MLP neurons of a small language model. Each row is named by its layer, matrix (gate and up: input weights) and neuron, and shows model dimensions 48-143. Each number is 128 + 24 x the weight over its row's rms, rounded and kept within 0 to 255. Numbers have three digits each. A neuron's up and down rows have the sign that makes its largest values positive.
After each neuron's rows, "fires in" lists the words (lower case) most often at its 100 highest values on Wikipedia text that the model never trained on; "fires on" lists the tokens most often at its 100 highest values on Wikipedia text that the model never trained on.

L3.gate63:130123129144137128116135135123141113101098128111131133140113155119230151125110104128142121151115113126120136160132095144124122102130129102154144115126114146116116115202110097166126145107143149119119112113143112176129128136160159132131131128100158095108210126151139150127119128062139133097
L3.up63:122161147169127096125097129136147143145121144141120124127119117128172155118137118131175094225138111150137147139133130119130135107137092125127098168154128107126140121236131113106133120119128120117110116145138080121138127166111116127130104152122119148121105113095132131153149139122122148131
fires in: "university", "state", "year", "city", "public", "world"
fires on: " University", " state", "ublic", " Year", " city", " world"

L3.gate366:116121123104108113130106120121079121119134182118138162111170092157104118090111081152149126147110097155139138121158129177132123136115125156134111117106153069119124167142107113159136139146119130152131130121142133175127117141135104131111131147121117113110144125152139148139169087105118127106
L3.up366:135116132125102103143120118172104116104127146144077129130157125143089119113109131135114143146132163117134117104105123152126099084093124165154086162121150084108091180161180101117099149139135111143073151116145112159099111101152141141111087074163159088109123133145149112093092115119147121103
fires in: "people", "they", "you", "election", "education", "population"
fires on: " people", " em", " y", " educ", " they", " election"

L3.gate472:142106140117130123133145169133097092166116143168125156111167140142120099123080164153130150126113152122122125112095158108142081125060166137123087085123168099123140162135090082137114121122133117088068110088107155119137072111113120119091081164098124104117143174128079097105129146133096134132
L3.up472:125115133100140147129082149133129118136119096108162182131169124144132126103131159099118129151106084114142135112129147109137126074116135123130091100143126141116120137111152162122137091183097105126126106131109145104147139104103157123104087125090140100150140117143122127141073148152086161140
fires in: "election", "council", "democratic", "act", "office", "department"
fires on: " election", " Democrat", "ouncil", " Act", "artment"

L8.gate159:114153160141115081147133149129128118130116119124122099111124113138122108144160118152160135080146108108131110127110137156117169111179159150143090079126166110123099093115134090121131150156153118124106135119112111111142094144111126135148101150121168127134166127119088133077103159165108136148
L8.up159:092170152161093060139109111121132139121096090121117094116142137140143133107177119116136136091127113130125111175088117144130133129197152101150107077122140086140100115080149094101147146105127128149129126125103115098156127143107090152145119118136127143081163098116121121074103121155143132139
fires in: "made", "leaders", "found", "leading", "founded", "leader"
fires on: " lead", " found", " made", " eng", "ch"

L4.gate165:114125083141126158148143092134121183100147117146137129089137122155099114120164136098124140086109146116109148140151087111139146090147125140148155113113115172134091106185140123090127124129145131153134100194107192123199126154160141141157143044115112163156159148142145122107116137074141118139
L4.up165:118129130124056079134133122107128126130122138122148129147135102147068159127111150090173132152115131121128133139126155105124147093129147161117117122109158129126113126080110130111160122156126144098152143167129101095115132159120116104053123111124129141145124100107124114103133112126103114105
fires in: "brigade", "administration", "information", "no", "made", "major"
fires on: "minist", "ade", " information", "any", " made", "ajor"

L14.gate101:115126102118171144126122107198114094147116082075143114132110140149152075148159195111116121116117120135143125102173123116178150151141078122124121174120119121140123141114184116092117084108125144112083136122149101120092116094105144115082113136164096116148073115148119101136115102141124105141
L14.up101:127134059096171125097126156144119107109111104128108100115101151156146127092141150081163158136124102114130080147139105153126153149120125141135137109136136148127134131117148138070128090119153133116117138137143105101140115075099153045087116099133160111103104130113115153124179130146118105149
fires in: "was", "as", "became", "being", "also", "vice"
fires on: " was", " as", " became", " being", " also", "ice"

L2.gate463:107114123104121102114124147114138086164105142114144111129147131142088153148130119132142125143138158187156140072122107116120115138149091128097110090138171142127159158103103120126139155081133178117109121168144158116130119105181112144147088139103147129165085106100109117162090176127166113168
L2.up463:097100137121120085131142150082126111160113154115095136149112148165117122099154137141088105163104099128130129106148116150126106142126138125104112128179143135111174149110162120073136114137085146105164196128172129145145113107120149160112099113134142126159112128111114134173137112134136195138
fires in: "japan", "american", "japanese", "productions", "production", "kamilila"
fires on: " Pro", " Japan", " American", "il", " pro", "uth"

L2.gate334:135126120127160127132172140132104097113103115145131184098076121124126133167128118108126104131150093144130106167109129145142141145087145144114134137121134118102145121106111095136116156144148092140136099152168087093118122126142103118157121163109142114172081111145139138147130126103112156067
L2.up334:138132136103149152123136108139120119106117137133137117162153196108119141102156089113129140117141115104107177116159124130171115150106144090127129131119155132145127122067128116095148141155121123109142078116102102106129129131134143154098145131096180089133136171154106047113127106117088141115
fires in: "football", "election", "record", "college", "recorded"
fires on: " record", " football", " election", " Championship", " College", "way"

L13.gate411:104139099136154169124112104110084144128076146139090084124164078132128044149133112076116105093127109119123095098101141100162105099106116147143081097124135118111130124100125160163153121178120142091131128126103107151115153115164132116121119102122117153102136133115153121158102107122119130114
L13.up411:127159120134150157112128097099089137132094123110088128099159148162115060096102069119147111130132116129119137146144132131114120130165100101141168136146118167144092136092113105126138131042100173120166128130116139138191127156117143123120132124123164173154118119050141124150136102127107122137
fires in: "and", "those", "whose", "sustainer", "crossed", "to"
fires on: " and", "ose", "ing", "ust", "in", " des"

L2.gate85:124139054135089135143170140133127093100071167156152089141129142102092113123103153125138127109125099133139106103147086115130126097140135151108151135109141112126156123127116129141131115123090129141128124091153166101172135126088153103097124124116098127140137095143120120113120118107079148078
L2.up85:115097120156140154143127100124131147136133130097149160173110140117138179125109167156116119126172159105115099094126125091133127135128165139137117169097151121133131089140146114124096144171139096112079152138164130151171122084120101158110096106094145127132116104142129164106115090087103120106
fires in: "where", "native", "occurred", "creative", "distributed"
fires on: " where", "ative", " occ", "ipp", "ribut"

L2.gate181:147106129071139092165160154146085097149132174102116152134150100125102110166111125150141093125153139125137154123107094120112101123127128075125143135149098159108087113130111140147170154152121136146107084153105127143137114113163095135144139142179094148140143152109152117103113079167111095136
L2.up181:093147149134087139152138145128072149108129124200128123091156128116093111105106131148113073136095126159118139137132156117126112094146146098134113143177104155117145114133141126114100118164140164082143121141133120156149122148153097145129114148110133171080116161147175124134139135121175125168
fires in: "film", "near", "included", "served", "along", "nearly"
fires on: " film", " near", " included", " served", " along", " large"

L3.gate427:151110133169100094156119110101150099153161149128122084043102086137103129127105158135127117135085109190126123124112128144159155114159105133145124096127145136149128119141148108155125122121126133097137143075133110152136097152135104133108088150161151097099139090104131172160128136087175150110
L3.up427:141107099152093100170124104109158103154151138112115075057089086137101124120109160128149101145083114178112119122124113166162142119159109138162143101119141134143151118138142104154111130120121145100106121073124117162115111142138100128120079150174155101090129075107124179150138118104159158129
fires in: "had", "form", "medford", "formed", "opening", "open"
fires on: " form", " Med", " had", " open", " med"

L2.gate488:132148084104137164125159143151116144128148130120133113155156132123112096122123154135147087089126075115119108104123171132187123105118143120128104140129141136100117095139142161169104127161123152065122134121130101166165139145115113125146126129123138139099112142120132147150124155155075142113
L2.up488:104124119091089122066127145143121137122179156141130123120040161153135100128145125138075127119097109132160144136144149094184115096114141108094124114150113126123123138110118123168138144124075140121167095087162115134089124151127119089139163083118109122109123157156107151174108173119092095149
fires in: "while", "house", "appear", "art", "title"
fires on: " while", " Wh", " appear", " art", " house", " Jos"

L2.gate162:167109116138149122154130146141111095137136118151132096100083150132101139147139141134120094077129109113107166124176155113147156117123131134096124136121162108136122137083127142153168116143104110084143126136124138091124117076143104180130189115131138159143120142111163150140110113151092128149
L2.up162:118094102125121125172082094098153104136104148159120079099116108133116120111161161100107104110128145152165101137129112113126103167150102160067112089097118114117123108123109166127117093115167121144167137135131109109122102136129129142138149149119119150096166121126159132159147158116131139139
fires in: "well", "people", "death", "along"
fires on: " well", "ij", " people", " death", " vis", " along"

L9.gate444:106131135125101130109142106105172094138123155152172151145112140163111094140116136098115136173154137139121067134149125125160152131111183120157113129170149150133121114148125072141122102143189156144130109099131126142106117086136151124145083126134138123142162113144101118106112130165114138134
L9.up444:088111120113116096117119130158158091096093121124165122115139098142143086089147186127137153166153092128133125125122177178132150109140139135163109151117141152136174115147119113136086089152103154143114140119148118105142155144143129161114124116130160136133132093148110117142113111126112123142
fires in: "league", "31", "united", "78", "28", "telford"
fires on: " League", "31", "ited", "78", "28", "ble"

L6.gate478:098129135132139155074160155098128155149154162101149132103120179113111114125140149106160103133146110152163115128144066101143128122122136100104091143119131122142147206121130129142140097092089090137130122158115171161097152158110150106126137126151119126106078086103105133131150139107138146158
L6.up478:081161168136122163136109142119115141127150146116172142129130138135124097105140099107182114144157131128134111098111102173119119110130153125124173131056117119119144143146093130127114095098128173100156095117160157105160114127111163113087114081124137120107110091128157147131141146161112136124
fires in: "both", "each", "took", "western", "dehradun", "current"
fires on: " both", " each", "ay", " took", "rent", "un"